config.toml
n_layer = 11
n_head = 4
head_dim = 32
activation = "geglu"
norm = "rmsnorm"
norm_eps = 1e-06
rope_base = 10000.0
init = "trunc"
init_std_down = 0.00456
decay_shape = "linear"
steps = 8313
dataset = "wikipedia_en"
MLP neurons of a small language model. Each row is named by its layer, matrix (gate and up: input weights) and neuron, and shows model dimensions 0-159. Each number is 128 + 24 x the weight over its row's rms, rounded and kept within 0 to 255. Numbers have three digits each. A neuron's up and down rows have the sign that makes its largest values positive.
Before each neuron's rows, "fires in" lists the words (lower case) most often at its 100 highest values on Wikipedia text that the model never trained on.

fires in: "won", "awarded", "n", "joined", "2"
L3.gate72:114130132148082070126148159119112135136116156111156103107117122095150118161140162145116117134146135131150104156092111103131150168134109132154125126117133125118096137105105103105144154148143151129129123085137139106117111150116127119162101073084131156100110116129135127203113092113137148140102096165189143114131163141098169182121129161139130085125122112151121163113104143138155098127137087152144126131153143112110143147136119120142141081122148174109102111089175099130112182143110156
L3.up72:128155130097107132110097149119129151143149125111119103134121100131135144095132160143135114136170104121105081127072125111162093162183128094152158114109149104125167124121121103170184071116120142143121138130095136115110124179159193120117143140102141159116129094146116138130135103118173132131175101117159120144094116142109126138069105118115102131110101118123150176125125140112133127148113091111114141154151147109151107113116129162166131090169178127123116150097102104102142142156147106

fires in: "award", "nominated", "film", "year", "medal", "a"
L8.gate441:103092118153141111162137134103155176133141128160141147162095174099128074098151149142154145130122096085126112190083134106142095143130150116133137148142127120136156109134103122142093140127129140152132136146144123125182093117118115095092141122121136159105131122113143148138125164173105115137104090162131114160106105134111134156086167149159117173138157124095114084124160163158077127152157135097089112110134129078112151106132140116091112101165123149139140127115106139131128123080151114
L8.up441:147170126142157186162134125097133163128177127166157121147120114154164147138105141102111160151099119111178133128132111120148186145081126129124120138112154123105153175117112144125088128113131094130169157095131162112141078130117150077135103159114145146117146151111110110165099126119126154090100127123152125118092088140103101162141148139130172137109147108128133105108156129105125134153120125107098131120132116096076160123122141106117128107153146066158166151157111097145136107114137151

fires in: "of", "in", "on", "billion"
L8.gate52:141180130111140173137121145145136160127138164132168103144129107136132118100127124128111135134135097109122100123108143115133140114121105145089106124173127154123167154147125151152074181123107172102154092102111135123148138149081179115127102114137129140122090130094132176129151145163119105109132085156178168128172099151137121119161137126108112165130102102125071090087146123121157121125105170135145107146161117123129127159123122136137094145108120096132105136115110068180134131157146142
L8.up52:176094099137083155104117106091167117115139091134151114128120090108132133112128125122149119142132126128133110091132099144110131137109131127189086145104148083121109139153130110118139113144141137086111107134119101097093121124112092131090132112122107156106121131149120102122162160134110135180119124112150145113098175142135116107131181086122134131145120146118185167126125151144140148123082153135119112158154113156134115099070102154077141107106131100122179139131102133150157059115143151

fires in: "was", "been", "won", "were", "al", "awarded"
L6.gate42:145118126121135157139142108152159150136069080119107145106089060125141116123144100139091136114114114141113109130112117112128119145148118115164120105095191144107112139163088120144114097109103109172160126079130096135113106104071144088127141114140125126090144117129116150080150106138156113125132093125113136155088161089126135145124111130115136147135130113136127084151104139129073137088144130087149116135139091102106116143111124172127116101179141097159102173132155113165133128150127117
L6.up42:102084158094150127144107191154138115135107133141124109108141132134067127122159169150090145106183143134131096103136115152151100173106114103135102071172111161118128087129136125108157129103068099114131154158105148103087146111141139158113146129121144134110119170150138131131148124126135152163161088129111152147139143118105146152122105165088076130138083123108116114131127179166118117122188124115131154114153109138118123150122149151156132137152179125112112145138128121140139144116121140

fires in: "two", "four", "three", "six", "five", "several"
L5.gate262:115116118137106141109118145149126129123078085122155120118196131098135154110144174172146137100110123132069119106140132182146135137127142147146162126121153161124131126115123124136160138134123104133104111120143128131102152082125116116144117128136114130090098112075134166157131161144121120118121136198111099114096111094117133165122120130114146127114113126174139130138118130108150131153102141196135115078107134118125117135124137119136113130142115099169069111128102172137145118092055074
L5.up262:084091110136159147133099108116121138120126112097133087095136096130146136122134159157120149148155117099142115121124145167172095110157204154122124144137113111157139151158123124135130126125148125128131141112135101158095125160086133150109142111143139171147097172138096133092137147181171151129113086141117130147146061109137131140109098105138152083125177130136093149141124088129102134171147150105150103175105127140134158121128128113134106128138123103184100124170158149135123117097155140

fires in: "during", "by", "in", "of", "after", "release"
L5.gate149:158146127145131118106161120167154100059120153153111118137097154132187120156126114140130093102125157150116110122135098158115107132158133126168100140144142176162107136143120163111086125104156102092151156124129158102103113154100175124138130104130128135127099162132122128157087140104143118117139089107132140139137089114093135100152122114100141073159153157126104141146083089101118128131135137147155114112084153139105082155112173102127126125118149154144147114156080133157109111103160106
L5.up149:167160145132117151124104133118171111121115109172109145107134111100158160136104122122114095113126117136156121129145153097117148103122114118093093149155153141140146129121159137140116039136126091130097091149129161127141123123106175140171122126076131123120101132078089143147120117078102102116087130107151116130113110133110132165138122080148154094136141134082169143147146177096164146109126132108161106128143152130114089152100137148167141094116128097126116140108100126115082115111136093

fires in: "high", "new", "highway", "air", "midfielder", "is"
L8.gate378:130120119147133160082136143156139131109119125099118160124115116143166121177148135139146150152136138103140074161146107146118117122130146136092157181113155185141135119127146097108137126084121132089131140103105078129103130143123111114120099099166157158103132143109079154145138113097124079125165126104133132114116169096147104122101161139147152086122158135114146116122142145104141168102131102092102114092116134122102138110127184060123160165093130125121106070117142115127123152116130105
L8.up378:079182140125130110107124108135141107121085129141119102114108103145157122118161143127136106124122118114106118130184165119135103127145157130112085148143111153148146128190151106131177144181135143120097117132105110122143147126139102131080106161155136165145132135125115089131140120105166157144109148159134159121123136120162100106072111169130163123162093158140092108122153126112121118134072095123158117172120097138122158119129119142183131132130107107110175190099157143141143145144135130

fires in: "in"
L3.gate37:132123150127114112127127147133096099160141134109153095139130151163145102125136175172112064121098087106149115094118147118134112109115155106108160149152122141134122116143129124098101097147136134121156102076122136119159159096108160128155188071097149101106100147099129130112118116142114082128127103093087141156149126119101124134133158136177127102145149123159123175130083115123128121113140109139127118094140080117141118147070127120133091159146172147109140160121119088112148115148173106
L3.up37:103094110131114124147126099137137098140135132119127110121141126113125120113113100181082129130114112127163096089117167094151124100127144120120133114127087140154125121141144145117122135108160171119113103065133128146171129107095114162142148136135094062167155126152105098094133114117140141124133143118128176132067117126108090123171154150126114138092112112120128140141146109113108164145173131092131118130118151135101078117123160190096103110122164133101178143171156096132108096098112127

fires in: "their", "his"
L6.gate401:177132131157121137098129149134178126156114129165138140111156127105139093129114119106125136137146135162131133106127119126162154121165091148124173114159085140118133125147120177137182085070099117149094091059093132123086138116111105138142148121164133063093125115161140132130171112092128121082108153139131163158126131127177144148144136165149100120146140171123131133122157114154137147107169128123148107117133131073139129108093091137140145101156139115104135127134125123128145138140115099
L6.up401:141175136088120163176179098128142130095147130157141127143140100120127143116126119106135095131100112147123127129096154125124100108151101155061089188121197139122116146109157131184116131176140153084121113130137114129090147173123165105117116142125122116108086101113084125166156126140161144157086109149106198141119117116161144144126106114112114132150099141122132110125140100123151152115139100129133090119154133106109092161123118132123127143112094106134118127137133159107124124174125138

fires in: "total", "human", "medical", "midfielder", "physical", "agricultural"
L8.gate300:117113140129119140179106100156109161071142152163140131143124145074117160144169109139126120132158136127122114138067155065148145149106110145132122159114075122108146116111110122107134150127110141105119112094122123101157141133094125108106129142164110109047088143104131149139146151105176153146150142118102162130132130134134155086137121107103096099141119157140126135134138130129094124109136124126135119111154160121183114078149100135124083143135148136147176142155098116074126144114122151
L8.up300:128128097103111168138172071127181156166102142121099156120165130134144121119170127131122085139099136124090140142134123116096159118107112136136157122111152154126120144085141164124119105148151148136094123125142078182113139150114121093111123134133142145137110137137116143128159142140102118104139164064088133157169178122095123116105147125104137105122152136151143131122147129169127091113111115150177108115115133101149200108113101152112096124094135151098146130109163137122141130170143088

fires in: "in", "new", "of", "from"
L6.gate0:141121137113116137118106100169103138098162094098155093085161116146114071154101105152096085101140105133134083149157137107156132114135142117120130131111113120147147130162131173114107138161113166139154101098105147105134144118134114111126159149168125158109167159096111081128099131090130157125131126099143093153108164124127096095156126138135149099150138142124153119120112137121079141118106128099170139163109130118080134153136089092165110084124110098141127153161107120108096153111105081
L6.up0:138124146103129076107123131115110140151127125139102114091157138102114153133125088142123159123100098129140133130123137095098090134119076139125115129166105130096145115167161095118142144158140096103112084127137121094102141105142158101145132130131094124121137122121109142152177103162101161080093163128152154139140183118136153147120123125149150140094086128143176102148113133136137073099142116180116126123178143148093109081166137131123133111144084120148113126152172124179142094155129111

fires in: "of", "two", "three", "four"
L6.gate311:132115109080122121139126133116089146104130117148145094130132094156099121153144100157161124140146123126140092084137106140116126122133155090132112127122107143108162182122138136132124148146102115130166144152128107134066142085136122122099168161117143143157083110122112112093152138113165162192126111119122163089136130177133104110140114122133099152112174112130152184095082185157181105168119134106129121123147094163129136117163109122138131149134107157118120128147143134155119139093151100
L6.up311:102120161114138124133122134103143129122116110096174124147138129107096124086094136118144171146137118129132122086147136115150103107155157154119140157100105123088157152091117114120129132136126190135146150151160104087132127143121132149087130140190138139153055173149142104135144116155125147168096159158153151126122079146117145171170078162096120175109156099126137173126122148131148119146112106109117129126128105098160121103125122109137099133127133116140083083159097126136098124119147102

fires in: "his", "her"
L8.gate436:166106133146123128127127156135134086130110100132169126149138077129137124099152113159114125128173191119150149181144168106114123131149135157086069146122111075150108130159091165087125104132123111129159148117162120125129122129134169144152100108155118137106167118070118121114151105095173119098132136127111139115123089160129129126131123091088119114132119114105128149123088112126154139164126156146127124121081133080153145120178123119135107116155133143117159126176136172135124087119146108
L8.up436:115124146127137151131113092152128182151110116132147176134148149149154138122167173096127124132161097140081112148104161127134110089164169136134137092094121113130099176103143140140124125117149136092113130095116149099153128135149132137159126126128121094171131148066115079184132137092160113130138146099130147120155104100122115149164163109103149155082134131116132115090111116123113150133065106130138096117107172129161148144134157118121141106111156142158152148139172140133116174151130150

fires in: "had", "began", "took", "made", "won"
L8.gate197:089114165110086091167121095129128136111036132136078143131142093100163125074092147133099139138090137116129141117132094164143183157113118139085130130115126143106132096130124155181113105096126103097152144141135130110126156112096146143127188141112127128086129149102070117127145098131128120109131101117107130125114112123113163124125135140137143150144160131147122130117126136142123151108120097134148143147130118152132100144094148102115084153129136093149071156138164149150109134155145162
L8.up197:166144132115152124148210135183150096100109119094112119084117130165109125106173192158144135140091093129145157134119123125149099091117143101107124116073130111136104129137118151123153160111144121134128098115098125137115117128149112119115130171122120164173121083127118148139149083124121145130155137130086110144126111114156112143106153142119144153153128132141108122145132123133104137114123101127144056118133134138114142126143109144096133053152189082139110150144127113155149126138136162

fires in: "these", "both", "all", "living"
L3.gate223:128079074090118125146106163182114136145134113114120112086174155102110086123118172126153134147126188144145089152172119147101163112108137137086129133113105143123104152150100143148128114146153104153116103126115148109084128125140153115158106124141095137128118162130143154123125102074087118106172107144139134120095176127128144135102169088125139104094132108155101142112114133102133125110130173116137100128141127138120074132101072128132115133125136155121094124114118155138105155149179135
L3.up223:131119138124129119169145114143164127138134140150158100147212132132102126084122133110148162140125152152103106121123137175105116132138117089137128113127129124119115167088102072125143064109115107127139119106115156085112119138115115148167129107118102150100149115125140162131148123106096170147133144140167142136085149111158138164163142130111159125131092150077114162131156130133133140122147136140109087112114097111157093119095099144129131161098107125102123147067083128081165149118138143

fires in: "of", "in", "into", "to"
L6.gate249:139091134155176121172123128084125180132125160135154149149127166113135138170145163115127111123142052166150136110085112147133124130115151127112089162083141109153082112172109174136110163180140115143127102161106130081124169113106125115119142149147094150148135153092136126113134088123117139095104104128134137129102133137125173092119123112138137123132132097125127140090146126165101154093094153137124130146115081157118097138099104130097135154126131114158131160134161107144131121106121156
L6.up249:139142157125138078122123130108122142121081149132102121148186131156122155142115160113144102144110154132141127118126132096123137133144153105108154142120115126135100106181145163106093092134127114105146187112146154085151132146123111160110165118122138153095084110141105124151152122119144107164161136137118114134147159144135123124138140127112155104184102147112097120115110136131118138126073094121131145158114126137163124152138139168153068150080210146111125131087087082137106109148110115

fires in: "new", "high", "gold", "favorable", "highway", "golden"
L3.gate186:135132132188152127173118123125144162116155140111119131111128172156125136157159138143104111117196101168118100134180116154108113118133125109127105162145114155107138152154145134116147116114099119139124112127156112095153132095114110101148122129108145156134133146107144131157137129148137138107147137131150119170086131154160113178080132093127100148146171162114122089086135068114108101113169150163142151155145142113104140070147121122107137125169167127145092139133160119100150156178122135
L3.up186:100122129094121148095103143133153106122110162181125136136144109160164116080168135153149154117138163105132107146115113069132160132136109105134117178111142114129133159130087113133116113165151119130136121128111157119157140150148119139147101105135132097189168096108121155116132154098130154129133108150130129128095081103156138114120090085126148124091108095162151159118130086135110166108125174179146151161118128072146142127131117149116097108095088088139108115123127148176115133102134135

fires in: "from", "by"
L3.gate269:105126136128117155128141168110151100167146126166100103133140134116105140088122192120143137142114098097151092062167131156125175110160113112136153115130129120154149139121120128143145099127128141084155116089127159105108117160115156171114133137104160141114121122118108066135181098155115136169127166106094145115160091142130150152123114162164115126103136119123139108159101095089115151157134122090129099124120131117143127110115134107175155113147173116148153151128166140134158142101153089
L3.up269:158156122134129154118046159168132180162139141079163154068084151129133142121119140150125094140131141121135127142130112147127140139107128096117116103125152110128109117150126115152140130172116159113090087172086173121138144118157116122146146107126111129173145189108092100131150119094114084163119133139123108150157156133121097119105090133159117158112150118164154090143113117132093113110098129152112120130098129143147111094144127187111133134167122145119125137129150123135165104146116119

fires in: "he", "no", "his", "whose"
L6.gate432:119093107132136075175130131110134142154105093153132133114146122134135113168166153184109102143118102141128121127080116099097116132146088119109149146148149176134124095140115135069164124110140148144100168137142126091147157134107099124134104148152114140108162122134098157150160160099108189133152132122095126085118149156135105133136148136131145116121149147110122131122127091072103126097125106147182137144113163137118139168137136139139135164157106084083122115162123080171138123109126138
L6.up432:144149129107133094108145151126132121120127111152146170133112098150125174155140133119147126076153140158151084081140121117120106089159126093128120161124120137100137132117170130106112099113113115154136122137098107143089098182111128185127129122107142129099104142092101130138128137089058147115086152131110120180097145114152121146132149131124123133130124056124130127168131119124131103145151184156137099173116114132112148162132129129118090128108147121152132159134154127175161080097095120

fires in: "with", "by", "to", "for"
L5.gate388:131129148133104107125151169120132158150121131140132140158148140147189097125185148127152137173091177154123149171193144149076132127129119098151089103138149104154120153143127126121147135146127070096115125126103156123124098157122131079144132139155115179178158124095104147139139181149096112122135113159097125107107146125127094137111142166164158111129129122114140146102110125120132118130081113108160105126135145146129124132105171135075131120108137157162091124097115128139149120129115100
L5.up388:177101132161169171100114153152112114135104131157149122178154144145116087103098105134145158080156186170127160129121094142114129142121110121129130133114150100182118055157128108125162107100130119088117133118144153118126144135143135110141112182126116118179145102109103188141107096105129112164140107128124129140130128137148141102173154141141110105106193087124151139121144120128123115103132109127182155160121139108101137126137099113129121144092121105138143133134099106135133141117108147

fires in: "for", "approximately", "car"
L5.gate131:095139148158141163111182132130088119107118139123137105156158129109118159141133146137120110134192129127145192128128101112129136132119137116158127097142097118160155128112099163163135074109164097143096114119127139162143151100148137117162127144157098132120123123142105162153138160097164115129160115145126155118153146081130128134122173085151175106131133094184143148133106152129151071124107097130132120120107106134178135149112123100166095074156126113157095108112120150144117140111118113
L5.up131:114122093132159124121103159087064146124125146145129119190107144153136116123125153124150078123171142133117155155114123119103138119098147113087145112134110157146136085156133141122130124187149113109135162151119128158131109171151113188151123135159131152111132143115127098138130139152132132112149130142093143128099093101141171101133155119139122088155137136160150100114115127205109118131080138093158140136101135115122142127103109123130111135112072091147111179109134121151147087167104110

fires in: "and", "as", "while", "with", "after", "during"
L3.gate60:155133091133095125117139123099124143162093064112080110144134104186154099157159130155164137128136133106141109091112116128132159093143116144124171124144104160136143175095144140117117190150158116120101159136136154095114153119123135088100160119112132132138140145148144135110118128140099119125106081155106106147095123126114147098178136102139154104137090119136149159081131153124142075089114130134138093151089068149116162123116117136123097123158124164103138104140113130153129108106114127
L3.up60:128139127139118147159171116145134151114142139106100123172105123165126167134142073123111105148136158135180153105147155130108111118114109115144142159155150120099151148124125114066160114104103118061143145126146112116098117117092147144111135107123154142104157134153104124143115164133129120052185135125097119099149141122111155145084180147111108149113152123152105110093169091168133141154108128156133114130124153120105116121144127167162132133106133079111148113115133144147128122087103091

fires in: "council", "school", "program", "campaign", "programs", "committee"
L5.gate291:165196131156127135101133136120131138122083116137119130120138106126142123134169132148094151160123163111133131114128082148103155137124120126119139130130142102135086142126095175170108151092128150147097150094136101157116129121142071124103143146102077127124100156163117116122111122163129152142154172086153155163136180139169142162127108113163149136138128107145137137136171120110111185144155170152115094128156178152143117140121138132159128121109166146100112133120113101108131071161145131
L5.up291:140125111148147140142091106111139115133131076145133128114174127117136134152101160123110141125111150135134160106134129098103137117137111131185164143148127128105122135102129110126121103135121147087151125110136146148133134155103081118159160084127128134100123166145082169133092156176166153131103135118165146144094127102154135130119165102131136092169137186142142130072139144096135183104097128168166140181122116104096140091099090116168119187126134147140134144110113116136130134097103139

fires in: "after", "for", "following", "during", "aftermath", "despite"
L3.gate258:093107130124156181117107148151127091123149093144146089112124147143176086117125133122119149156115167096132089105098135137100148087115124123080158143132164132103159175130114129137116123138157112094170165124135154133090099099152124145132151144076138145116130107144115131142098114109130111109084085127113132115093111103126129160136128106126164104169153103106132100134177119116134146072146114086148110127085139146124095113147108121113114137116101153134077115102111103138093112086096129
L3.up258:151173139155136089131146088089132173130151115101133144138120126111111101077082152133121109158122118149103135116077113068111113120116147144117161147162130128103126165148165123103151146126132120131154115131138143157131191156135132119097130192156133119112127119129144125153190116131184112122126104174112145123095145137115124139136152116149177101088137162140116113122097184138109113101111133155114124142093094097125139167116107130127118110098111097104127096119138108157150122104138098

fires in: "two", "14", "11", "married", "12"
L3.gate128:138147115080134109140174128156140101150142132108099111101129119146146131141148148114151143141140144104112113146168095110120134109118160112161114111112131140155152123112092129103148114057093124148139154119126090137111118106124100130117136110110107118177146084135128126115163133144145170167068119116121109158120057101175137131148104127117106150152135070146104146126112178123108134125135118160139121120131130090135115096157098122126103099144158115096117123141188113085076151112113160
L3.up128:107144105138116155135117119141149127154138119144116093116121131138139141101153124109152064142127123144148068140124082098157093139121138123122133130146150136090112140104119143132149124129104118150098116083111127130136115126109106137131129157120125157131192131125104123129136118130128138113114124173089151125177132129128132100125138140121137136181111086123145124133146121104144156194094110124158143095101146088109147093115151159104183131126098107164076112052179145135178107095128093

fires in: "more", "some", "different", "active", "many", "significant"
L6.gate37:093110091147118178148124105128122101134105150136115071107126107078128122133080136141134084124138148156099112107162129164135152109142120129115125089129115152147145117117146098129114173138120129087145091108073114112134122137167115090113122146131137130122131133139142161166148084129126107131145176104140108151130146121122130134137115130096131136101115121135109087138144126132156094112098127137075132123127151139171110123196076106180124142166172122089120181121163129105108162106130099
L6.up37:142123153172102093130140121158110188119149124151142145122160126107059123093111163135110137099124151140096110086120126150160135105115153100113091161101165128156135158113138103163160161103113105149144093114145111141136132127118126113096112169125110111131145142115090100140132089114127153126123146142117134109128127129130170133123111093139110164115122115138127156110157163162104136113157147153158149163100099081115121185141114085092091166104102139158177101114133152120133165150108137